config = dict(
    head_dim=32,
    d_mlp=640,
    qk_norm=False,
    init='trunc',
    init_std_qkv=0.0348,
    lr=0.00206,
    beta2=0.98,
    lr_head=0.00671,
    grad_clip=2.0,
    warmup_steps=400,
    schedule='cos',
    dataset='wikipedia_en',
)
MLP neurons of a small language model. Each row is named by its layer, matrix (up: input weights) and neuron, and shows model dimensions 0-127. Each number is 128 + 24 x the weight over its row's rms, rounded and kept within 0 to 255.
A block is one neuron, or neurons of one layer that tend to fire together. After each block is what it responds to, as a language model described it from the Wikipedia text at the highest values.

L5.up40 [151  94 148 155 165 138  89 167 161 140 150 156 148 111 121 161 162  96 135 102 140 149 104 146 144 127 153 148 162 159 116 123 120 122 123 101 106 157 129 132  97 124  77 119 125 117 113 151 108 144 162 127 143 149 179 138  89 196 145 123 118 121 157 128 103 147 152 139  98 137 133  64 128 114 112  91 155 148 122 131 112 161  75  96 149 114 138 166 123 153 129 135 123 136 127 141 126 136  97  92  99 144  98  86 147 130 124  96 127 156 152 110 133 100 141 149 125 116 120 118 105 146 156 151 104  95 129 142]
L5.up90 [143 102 113 121 129 116 136 152 123 109 130 115 181 134 118 143 114 104 127 168 165 169 142 127 138 169 100 133 177 170 112 133 135  96 150 142  94 104 168 109  83 107 130 131 113 102 134 120  64 109 127 132 138 183 134 180 128 141 160 122 140 132 107 128 123 146 114 163 134 155 154 137  92 136 130 118 156 121 141 181  92 132 165 117 117  70 151 137 120 115 120 113 152  98 154  97 127 158 124 150 100 135 133 101 102 135 119 122 171 131 112  98 102 143 134 144 129 125 126 150 103 118 119 125 153  97 121 159]
L5.up313 [190 115 157 122 160 150 140 164  80 176 132 154 138  96  89 109 117 100 126 138 170 161 112 128 179 158 197 119 137 152 159 151 134 118 158 165 153 128 142 107  90  94 111 106 117 122 126 110 109 106 136 142 129 176 113 138 113 118 104 134 118 144 127 101 136 127 163 108  95 123 107 131 151 137 126  93 122 118 115 149 146 159 117 120 150 108 154 123 107 163 109 128 140 128 121 108 105 105 168 142 134  89 144 122 148 120 104 104 149 106 135 108 137 139 128 114  99 100 119 109 135 138 101 168 109 106 136 141]
L5.up407 [152 153 144 150 168 118 108  88 133 144 135 152 163 130 114 104 147  64 134 112 160 143 135 137 119 183 196 134 116 108 139 126 137 126 101 149 109 108 175 142  61 125  98 112 120 128 117 147 124 118 136 162 177 142  99 122 120 110 161  90 158 126 100  85 123 135 179 119  94 149 166 153 150 138 119 104 133 109 146 137 146 155 126 137 144  93 148 127 142 154  80 119 137 133 120  92 111 100 121 150 152 116 115 103 133 178  96 141 121 123 120  85 146  68 169 150 118 146 116 122 135 115 136 132 140 131 118 154]
Description: Infinitive marker before verbs. Mostly infinitive "to" right before a verb (claim to, had to, signed a contract to), plus contraction pieces like 're, 't, 'll.

L2.up90 [157  88 127 173 131 136 103 152 165 126 138 137 128 103 101 116 147 161 135 125  88 122 122 126 163 151 174 155 164 163  85 112  79 143 141 146 181 114 116 134 101 127 110 113 137 105 136 130 102 140 135 148 109 121 166 141 117 156 117 169 103 159 110 181 128 114  92  93 124 113 131 127 128 147 147 121 128  92 130 139 152 135 116 128 103  99 128 119 115 177  98 133 130 147 136 108 117 135 128 140 149 164 110  64 120 111 130 126 122 148 184 139 133 103  84 141 139 117 131 180 158 124 100 133 125 110 148 137]
Description: Pre-verb auxiliaries and negation. Modals, negators and infinitival "to" right before a main verb, after the subject, such as did not, can, will, to.

L2.up422 [162  64 156 135  98 159 123 138 132 151 124 135 149 110 123 130 148 122 161 145 105 123 133 146 167 154 129 164 123 125 141 150 140 118 130 149  98 107 140 148 102 126 114 120 133  83 160 148 126  81  93 151 104 182 135 170  90 167 169  92 130 119 145 141  81 160 126  67 157 133 128  95 112 138 117  93 150  84 127 122 114 184 130 115 140 116 105 150 153 149  94 152 155 101 125 125 118 133 112 125 110 118 154  66 134 118  98  87 147 134 144 128 122  95 130 111  81 137 145 135 148 146 168 124 119 136 148 113]
Description: Clause-linking prepositions. Prepositions such as after, during, in, for, until that start a time or setting phrase right after a complete clause or noun phrase, e.g. "after which", "during his tenure".

L6.up26 [141 144 111 111 146 106 116 154 123 116 155 141 171  70 125 134  93 134 140 141 150 206 115 110 136 116 113 135 160 127 149 168 133 114 145 141 127 131 117  80  92 113  82  93 157 117 138 166 113  85 161 164 110 134 157 100 139 102 123 127 101 171 120 164 129 171 158 150 149  80 109 143 141 134 112 142 116 123 106 158 125 135 160 103 160 102 113 118 170 135 150  97 123 139 143 128 127 107  84 130 142 143 122  95 156 117 111 107 199  90  93  99 139 127 134 124 160 138 122 140 160 127 139 166 120 104 123 124]
L6.up36 [136  63 157 153 160 114 102 131 117  94 141 151 136 104 123 123  84 140 175 149 137 109 109 147 176  94 124 138 140 130 104 124 112 123 162 179 115 165 106  91 137 119 103 124 125 117 146 138 126 142 100 137 107 136  89 128  95 150 169 136  97 116 157 167 145 189 141 115  92 124 119 158 120 130 138 106 110 137 144 164 138 171 107 116  97  85 156 132 146 154 103 106 161 163 142 143 103 145 137 170 113 122 144 116 112 107 107  87  96 144 151 153 142 122 120  93  89 113 122 178 115 133 160 194  96 101 133 152]
L6.up75 [156 138 117 122 103 130 139 148 142 149 129 105 140 143 117 111 100  92 175 144 117 137 132 110 153 124 168 124 116 132 175 134 131 118 109 140 126  67 101 124 132  97 141 135 146 107 122 120  40 135 112 133 169 101 137 154 123 154 151 142 136 131  97 159 156 122 131 129 117 114 118  99 143 174 180 191 125 134 155 145 163 128 136 154 173 101 124 116 136 168 123 124 166 134 167  99 134 181 112 114 128 103 123  78  88 141 131 126 158 101 105  98 131 129 113 129 110 129  64 142 152 135 102 155 157 133 128  99]
L6.up89 [102  97 113 144 127 148 131 151 163 186  94 124 127 125 126 129 102 130 162 103 111 143  87 128 110 143 137 135 115 172 119 130  93 113 109 150 147 122 183 125 108  93  96  89 132  78 154 117  72 127 108 140 116 124  98 161 130 142 152 119 131 101  87 132 113 171 144 134 135 148 105 111 144 145 110 164  71 123 153 157 167 170 112 126 123 130  92 122 112 164 118  68 159 129 132 162 141 149  91 142 138 127 147 128 123 168 128 131 145 110 111 115 151 129 122 157 105 152 130 125 167 155  90 170 145  96 148 145]
L6.up144 [149 141  98 142  81 121 149 146 120 131 137 172 157 128 141 130 105  90 139 125 147 170 187 150 129 154 130 146 126 140 145 137 168 105  94  64 100 143 130 137 150 137 151 115 150 129  98 140 110 103 161 166 163 170 127 167 122 158 153 129 110 163 115  96 157  94 144 115 159 132 147 126 135  89  94 121 116 121 121 139 155 138 129 111 136  95 161 146 179 118 115 114 136  87 125  88 134 126 118 110 146  81 131 103 106 108  83 108 117 123 119 167 107 137  94 121 126 169 105 123 109 140 140 131 123 116 126 126]
L6.up341 [152 137 122 144 114 112 145 128 166 130 131 117 155 130 137 123 129 136 110  93 152 165 106 103 133 139 138 148 171 172 133 122 150 138 173 120 104 124 149 133 104 132 120 112 123 133 113 139 103 104 125 160 133 133 172 184  79 110 102 115 123 117  63 179 128 110 149 153 121 125  82  87 104 100 124 148 134 162 149 140 150 182 147 132 149 153 111 110 107 127 128  97 172 101 105  95 120 139  90 127 173 116 138 137  60 145 118 106  95 135  88 118 128 136 119 154 100 149 118 143 170 102 157 152 140 144 131 142]
L6.up418 [133 146 120 126 164 130 146 109 141 124 155 174 140 117 140 174 117 138 124 154 160 174 124 121 124 117 172 128 136  98 141 179 145 117  84 146 140 157 144  96 129  84  63 106 119  92  97  99 104 140 160 143 121 152 143 139 125 130 133 150 112 111  93 109 144 131 165 139 126 105 109 126 159 152  83  86  81 121 120 112 158 121 106 138 154 120 112 159 136 137 152  85 128 116 164  94 167 131 133 101 143  94 145 129  74 114 112  85 154 105 169  96 145  95 133 110 119  96 103 128 148 106 130 146 143 132 123 142]
L6.up423 [134 102  97 166 124 144 142 130 135 126 120 131 135 148 139 120  82 127 119 120 111 142 125  95 108 182 116 127 168 118 145 123 148 126 119 143 100 141 130 117 120 100 113 112 156 136 112 146 116  86 145 156 139 129 116 171 129 135 156 172 114 154  95 138 120  92 128 169 120 122 116 132 112 109  61 178 166 115 163 130 164 102 118 100 115 133 128 102 157 160 112 111 117 124 161 111 120 126 109 142 132 106  89  94 148 138 149 121 180 133 103  81 134  96 138 177 135 151 116 135 138  88 179 133 133  98 151 131]
L6.up431 [152  85 150 147 148 152 153 128 134 122 160 108 152 128 153 123 139 156 134 119 152 157 101 136 141 114 187 138  99 101 154 146  84 143 124 165  85 115 161  68  87 127 105 127 131 142 132 172  96 146 108 152 122 147 169 124  98 178 139 117 119 148  92 185 137 162 116 126 164 146 123  99 100 120 150 124 126 101 133 120 131 139 124 110 106 113 118 116 133 193 136 137 113 136 140 104  96 152 153 121 171 107 133  65 135 138 156  99 120  95  99  87 105 142 134 125  86 120 157 166 147 104 108 173 114 133 119 117]
L6.up469 [133 127 157 139 131 118 140 157 124 121 111 168 135 124 154 154 100 126 140 109 107 170  92 127 136 146 109 141 108 126 174 119 150  93 106 134 132 127 133  99 100 123 115  87 111 133 113 106 100 125 136 127  82 129 156 108 136 163 167 151  86 143 120 125 124 115 144 149 100 117  88 126 144 148  79  94 119 145 156 102 141 115  69 130 130 117  83 162 121 111 151  80 165  86 174 148 156 120  81 162 163 134 129 119 130 159 161 125 138 156 111 137 158 147 142 163 146 111 131 153 153  87 149 147 115 138 131 134]
L6.up483 [156 137 135 150 146  97  99 158 132 137 159 109 141 131 140 118  75  93 163 118 104 114  96 104 148 155 124 140 150 171 164 160 121 110 142 146 131 118 129  90 116 121 136 153 120  79 156 145 121  74 145 159 141 129 139 169 120 132 122 122 106 111 100 146 138 150 122 117 112 112 132 123 142 102 107 182 123  99 140  74 155 139  91 104 114 116 166 126 148 193 131  99 144 142 153 141  89 142 145 134 185  95 139 138 127 111  87 115 153 101 116 106 164 149 107 116 126 119  91 189 136 147 113 166 145  76 132 135]
L6.up515 [154 145 109 132 194 116 148 140 154 110 131 132 162 113 121 162 104  94 114 134 127 193 123 110 112 145 168 125 124  88 146 142 117 115 126 132 133  92 148 125  87  65  97  99 119 134 114 127  90 108 115 132 126 163 163 104 140 125 129 117 113 111  99 151 138 137  97 163 120 115  65 118 138 149  91 121 151 101 167 115 150 147 151 134 147 139  98 154 163 140 178 113 152 103 153 133 169 128  99 103 126 127 159  76 108  98 115 112 120 123 107 113 175 136 120 119 127 132 124 136 170 106 121 120 143  74 155 143]
L6.up527 [128 127 111 129 162 128  92 132 114 154 147 134 149 131 113 151 164 162  94 129 165 169 128 139  46 129 145 146 126  90 199 181 136 132 132 110 134 163 142 143 120 102 120 101 141 109 113 144 122 102 116 149 157 144 108 137 115  79 136 140 129 134  82 160  88 105 148 129 104 124 127 107 108  88 119 158 144 119 102 108 154 116 144 114 167 173 124 156 137 120 128 112 130 104 117 126 157 120 110 113 150 111 114 110 107 147 123  95 148 147 106 133 180 127 154 141 105 159  71 116 129 161 169 156 133 162 130 153]
L6.up554 [129 133 108 135 118 141 141 172 122 132 165 121 137 100  94 116 131 117 141 132 133 145 140 103 126 131 151 147 152  98 116 169 139 154  89 110 149 124 132 147  98 136 105 126 131 133  78 101 120 124 161 159 132 132 155 139 116  96 124 130  98 164  74 177 107 101 144 104 123 149  92 122 116 159 119 159 106 143 153 147 151 132 127 144 163 119 113 124 152 171 165  72 116  96 159 170 137 118  73  99 149 129 123  91 115 126 118 127 128  94  95  93 151 120 122 143  77 130 118 150 177  95 132 177 118 103 119 171]
L6.up564 [130  93 127 144 146 104 122 134 133 122 135 169 163 125 146 113 165  77 157 125 126 144  83 134 150 142 158 148 164 156 138 148 118 111 113 108  90 133 140 123 114  85 100  98 151 116 107 116  92 162 139 138 120 165 168 162 105 121 171 143  82 130 108 140  86 140 142  96 113 140 118 105 107 161 144  94 158 132 146 187 118 168 116 106 176 112 160 145 114 166 110 104 134 153 115 119 116 147 115 124 141 153 127 105  93 113 115 110  96 159 117 130 123 102 129 124 136 124 160 170 140 152 105 154 134 114 135 163]
L6.up614 [165  81 141 105 107 118 142 154 142 129 128 144 142 129 155 111  91 115 171 144 116 135 113 117 120 150 149 133 167 150 127 129 137 113 140 124  92 102 144 143  76 123 135 109 114 146 153 118 123  89 116 109 123 122 132 105 102 150  97 105 129 140 109 157 145  95  92 138  49 127 129 153 105 146 124 160 156  91 123  79 172 132  89 135 134 149 185 112 139 137 159 112 165 116 168 109 108 149  60 142 120  98 106 147 120 105 126 128 176 160 117 116 130 149 135 130 155 128 102 166 167 111 127 130 147 128 123 111]
Description: Modals before main verbs. Modal and auxiliary words such as can, could, must, would, do not, right after a subject and before the main verb; also weaker on his, a, I before nouns.

L6.up57 [153 137 176 143 146 136  84 163 137 109 137 149 141 154 110 167 119 107 111 116 123 129 136 121 157 130 174 167 158 126 128 116 142 127 131 168 146 131 122 109  95 111 147 135 123 140 178 132 114  98 157 159 145 134 164 101  86 155 130 142  91  97 104 154 144 136 117 112  73 141  87  99 104 153 143  95 136 140 126 122 161 128 107  90 149  92 159 107 128 128 124 114 133 148 114 141 110 110 147  96 143  67 130 149 138 105  82  93 118 105 129 156 151 118  99 121 105 111  86 126 153 167 177 135 142  87 149 162]
L6.up86 [123 117 123 168 125 159 128 192 155 151  97 112  95 148 160 127 161  95 167  79 117 153 132 134 109 118 136  98 138 115 133  92 119 145 134 138 122 129 163 103 106 124 136  98 120 134 136 138 148 151 147 164 119 141 147 159 112 152 110 134  87 110 133 144 139 140 142 175 146 104 106  21  83 136 116 143 131 122 152 154 145 135  86 117 133 109 130 136 140 140 148 151 164  85 103 137  94 207  95 107 138 133 128 151 113  92 118 129 157 103 156 136 129 169 141 111 136 120 152 141 121 126 109 160 115 103 107 155]
L6.up111 [154  95 157 138 162 112 123 133 163 140 125 161  98  88 179 140 140 121 190 144 142 120  87 134 134 158 118 154 179 139 155 133 126 147  83 133 122  83 153 127  66  99 126  94 145 140  93 160 104  99 139 144 171 153 111 138  89 125 119  77 125 117  88 117 143 141 122 115 122 102 114  92 106 114 112 116 149 140 146 145 141 157 146 113 112 105 134 117 148 161 152 132 148 110 119 134 119 113 158 114 139 139 137 106 135 157 144 125 121 157 109 111 151 155 165 132 113 122 180 144 121 140 101 128  97  95 125 170]
L6.up218 [167 106 113 146 108 126 111 112 118 131 154 135 152 117 153 120 135 111 137 133  89 131 134 127 111 153 122 138 177 167 108 151 113 107 142 180 127 120 157 107 113 103 166  93 125 140 155 123 120  94 130 149 133 165 117 116  75 127 109 119 147 157 175 150 131 129 159 117  94  97 120 109 114 123 118 167 135  92 117 143 171 139  81 122 137 109 157 109 155 128 113 154 126  77 105  96 115 159 166  76 159 126 113 141 162 140 112 137 130 147 124  88 119 122 101  90  81  98 156 142 170 162 154 133 136 125 132 138]
L6.up284 [189 172 156 103 137 131 108 138 129 103 130 160 102 127 141 169  93 134 125 119 134 151 120 124 151 116 158 159 145 140 177 147 115 126 167 143 120 126  93 120 144 128 110 110 137 128 108 144  78 136 141 167 127 158 134 111  97 154 118  96 134 120 143 102 122 155 127 128 146 140  74 122 136 109 110  99 128 119 134 132 153 151 105 153 131 101 196 133 125 184 122 106 157 147 120  88 113 150 139 144 164  99 120 124 104 145 127 122 114 131 141  92 149 143 142 106 113 123 151 117 128 138 123 111 120 113 130 155]
L6.up302 [105 102 143 166 161 143  95 140 102 118 133 163 119 117 148 125 154 129 182 109 140 145  66 115 117 131 171 182 147 138 139 121 103 105 135  98  91 125 150 156  99 148 115 129 125 141 150 146 105 114 147 146 126 125 148 100 100 144 111 128 107 141 136  98 148 140 104 125 122 146 105  96  96 124 126 133 151  99 149 164 129 145 102 115 153 108 133 102 143 168 147 165 125 111 118 150 143 153 164 108 147 124 126 151 119 211 100 144 116 117 183 120 126 105 145 134 131 115 117 111 186 123 110 135 158 131 102 138]
L6.up390 [163  87 110 132 118 132  90 125 118 125 143 202 162 114 137 139 105 147 131 136 122 144 120 128 152 130 170 147 103 145 130 138 125  95 195 165 128 142 137  62 117 112 125 117 136 102 146 117 142 145 119 149 162 130 148 110  94 155 196  92 125 107 140 138 110 149 106  89  81 130 120  97 135 134 135 117 127 122 124 136 131 144  98  72 180 103 148 144 116 139 118 130 132  69 129 128 127 147 143  88 127  99 148 145 111 101 118  84 133 133  99 107 153 144 121 125 123 109 154 153 125 147 129 146  91 129 149 168]
L6.up405 [133 160 149 134 139 112 134 164 134 162 161 121  87 142 138 133  76 120 119 126 122 137 114 132 137 117  71 123 143  97 121 105 137 131 140 143 160 104 125 133 138  91  84 154 110  72  87 119  93 124 161 137 150  97 145 121 109 161 133 172 107  90 105 167 117 150 108 130  95 122 134 106 130 133 118 119 158 131 107 100 134 155 124 173 155 124 119 151 108 174 119 124  99 146 116 143  85 141 115  71 130  92 130  84 113 124  93 158 175 121 100  95  87 119 152 146 108 113 144 138 147 131 106 130 157 176 166 162]
L6.up453 [120 174 171 122 109 166 112 170 104 173 161 157 129 121 115 143 124 142 159 123 132 126 148 150 147 123 112 148 140 132 166 114  78 100 120 120 133  93 143  91 137 126 145 110 111 129 121 148  94 105 123 144 128 148  99  95 102 159 136 101 157 113 127  82  96 159 105 141 130 110 133 102 112  96 157 105 144 120 136 111 180 115 114 113 104 125 163 142 152 150 165 163 137 136 157 138 143 119 150  88 161  98 106 113 125 117  67 125 131 132 100 123 150 117 128 116  98 153  90 169  92  97 110 142 108  99 133 125]
L6.up470 [133 106 138 153 106 137 155 102 164 164 196 120 173  97 136 114 115  97 172 115 151 143  85  99 141 158 109 127 146 140  90  90 138 106 116 155 177 120 142 141 149  94  94 150 113 135 128 119 129 119  87 128  89 111  92 125 131 162 124 131 161 155 137 146 130 111  97 145 122 113 128 154 100 129 152 127 154  81 102  87 122 150 118  71 133 121 159 115 111 151 131 114 130  99 119 129 127 162 126  98 122 100 139 143 167 142  90 128 136 112  97 107 143 114 111 127 101  97 154 188 124 128 169 111 140 126 149 132]
L6.up474 [140  84 161 103 140 190 116 128 123 136 139 140 119 146 164 150 129 130 155 111 132 123 179  77 118 167 148 131 178 130 122 190 110 150 105 128 115 111 124 142 135 128 130 121 104 144 136 124 113 135 164 155 136 155 119 152  91 162 111 110 107 130 143 122 122  98 133 115 100 125 127 137 100 134 123  95 155 155 127 134 115 124 149 150 116 103 112 126 115 132  96 128 159  67 126 130  68 159 111 117 126 142 134 139 132 133 148 103 132 101 118 176 149  94 141 120 111 131 163 164 127 158 141 100 151 178 130 139]
L6.up491 [184 107 142 152 127 166 141 129 115 135 153 101 157 127 116 159 120 109 173  84 124 102 134 134 134 109 118 147 143 149 141 147 129 131 135 163 133 105 108  96 123 105 109 114 135  92 132 127 112 145 129 150 108 104 158  92  80 108 118 114 133 127  87 146  90 165 134 127 110 119 118  89 146 119 167  97 120 131 116 122 141 120 123 119 163  82 134  98 117 120 124 153 105 129 123  88 106 129 170 104 132  96 145 153 120 131  86 134 209 100 161 139 126 139 113 129 143 116 133  97 164 141 134 135 125 113 122 143]
L6.up524 [173 116 157 164 128 136 104 101 143 117 149 134 118  97 130 146  90 114 147 118 169 110 171 111 129 113 137 151 179 153 159 146 127 101  99 158 130 129 139 106 129 160 119  79 143  97 109 129 112 138  87 136 121 120  99 147  83 114 114 111 103 152 121 111 139 109 131 114 125 130  95 108 145 110 120 116 167  94 150 102 156 152 157  81 106  95 118 123 178 159 134 113 131 136  76 115 111 120 130 137 165  98 133 146 146 171 107  87 141 120 143 145 163 141 137 124 144 100 121 107 140 133 127 150 136 125 134 173]
L6.up529 [185 125 151 111 121 132 140 147 161 180 139  98 161 109 126 111 136 115 166 137 108 127 118 115 162 167 157 176 155 169 117 128 100 131 149 165 121 121 129  78 122 109 130 116 142 121 140 121 154  90 120 175 129 151 146 163 109 143 138 127 143 103 157 169 142 139 120  91 126 177  94 105 142 102 131 154 132 102 118 109  95 132 147 115 165  92 147 148 134 118 128 156 120 154 122 102  85 118 111 128 146  84 150  80 131 142 112 127 135 133 131 138 137  86 145 125  86  90 164 110 198 114 128 120 144 119 114 153]
L6.up582 [195 118 122 147 157 105  95 122 136  90 141  99 121 137 114 149 108 120 156 181 163 119 141 125 115 128 108 153 123 177 145 139 116  93 119 140 117 158 129 126 106 158 147 117 115 125 130 165 134 124  96 140 131 181 108 180  94 130 115  99  87 124 184 143 148 116 111 128 129 139 121 138 129 117  94 114 175 141 144 143 137 156 101 114 142  95 133 105 110 142 120 172 109 113  96 129 132 132 172 110 117 107 154 131 145 132  94 165 163 133 139  87 164 106 111 116 138 119 133  90 126 126 151 159 105 112 180 115]
L6.up612 [154  74 154 149 126 115 133 138 134 128 155 103 163 110 126 113 117 123 150 128 148  93 150 122 130 122 144 143 135 114 160 101 153 100 107 165  94 134 151 118 123  56 127  69 126  84 129 158 111 141 112 139 160 162 158 106 112 137 148 181 109 128 124 119 103 115 146 124 119 154 126 110  72 144 145  98 175 119 126 126 124 119 139  91  67  95 166 153 150 163 134 134 184 124 126 116 126 131 129 145 154  96 106  95 133 133 132 102 155 133 138 142 153 127 145 165  75 131 122 157 137 138 119 123 109 117  96 143]
Description: Clause-opening "in" / word starts. Fires on the first token of a new phrase or word, mostly "in"/"In" (in March, in turn) plus word-initial fragments like al(armed), Al(ong), rec(alled).

L5.up82 [135 127 159 111 141 145  93 189 112 141 147 139 128 137 121 123 164 130 150  84 117 124 119 146 164 124 125 146 165 165 149 167  89 126 123 119 131 119 124 116 103  91 127 130 123 127 125 140 130 131 113 124 116 159 108 134  74 194 122 132 124 133 127 145 149 151  89 123 105 130 121 143 122 138 134 115 164 124 136 101 104 195 110 127 137  62 157 138 150 174 160 137 140 143 139 113 105 133 167 104 151 112 131 108  95  92 134  72 105 110 119 104 162 124 139 129 139  74 121 193 138 133 104 126 124  83 113 118]
L5.up439 [167  73 163 113 159 118 106 120 124 120 116 149 162 118 140 119 137 163 118  93 123 114 118 148 165 135 117 127 108  95 117  84 106 138 130 141 126 120 115 113 114 142 107 148 150 117 126 100  96 120 109 183  85 139 129 125  89 190 150 136 123 169 123 189  97 128 110 112 140 128 154 117  86 163 138 133 147  62 139 126 116 158  75 166 110 136 145 116 143 161 155 107 208 102 120 143 107 138 139 126 144 121 125 136 144  97 141 156 152 107 115 133 157 117 134 171  95 117 145 174 123 147 149 123  96 113 135 109]
L5.up553 [172 122 100 116 181 113 129 146  94 107 103 132 134 151 115 147 145 129 118 135 122 113 109 160 143 119 152 136 163 182 139 142 137 116 114 105 117 121  91 108 131 116 142 144 127 112 129 113 135 151 140 129 136 105 122 125  72 155 119  88 123 138 119 139 100 144 157 111  97 107  72 125 158 152 124 106 121 131 112  96 157 148 105 147 112 121 156 162 118 163 109 196 134 130 134  85 104 136 168 147 130 127 110 154 170 130 112 146 139 111 140 102 118 101 151 138 128 141 122 107 197 127 121 138 114  36 140 114]
L5.up584 [129 160 156 130 147 160 136 134 132 119 138 160 134 100 120 127 139 155 153 123 132 151 126 125 154 146 126 173 153  92 156 128 100 127 112 128  87 146 149 111  99 103 149 122 132 144 144 147 105 115 168 134 181 161 128 143  51 141 114  90 115 140 116 117 142 175 119 142 117 125 120  69 107 132  98  94 151 105 147 142 147 171 119 109 146  98 109 134 148 175 159 141 115 147 162  89 120 162 140 129 128 113 107  72 171  69 142 126 141 129 125 158 113 136 135 115 109 149 123 119 129 120 164 143 130 111 142 104]
Description: Verb stem after subject. The first word piece of a main verb right after a subject pronoun or name in narrative and biography, such as dis(missed), arr(ives), inv(ited); sometimes "or" in "two or more races".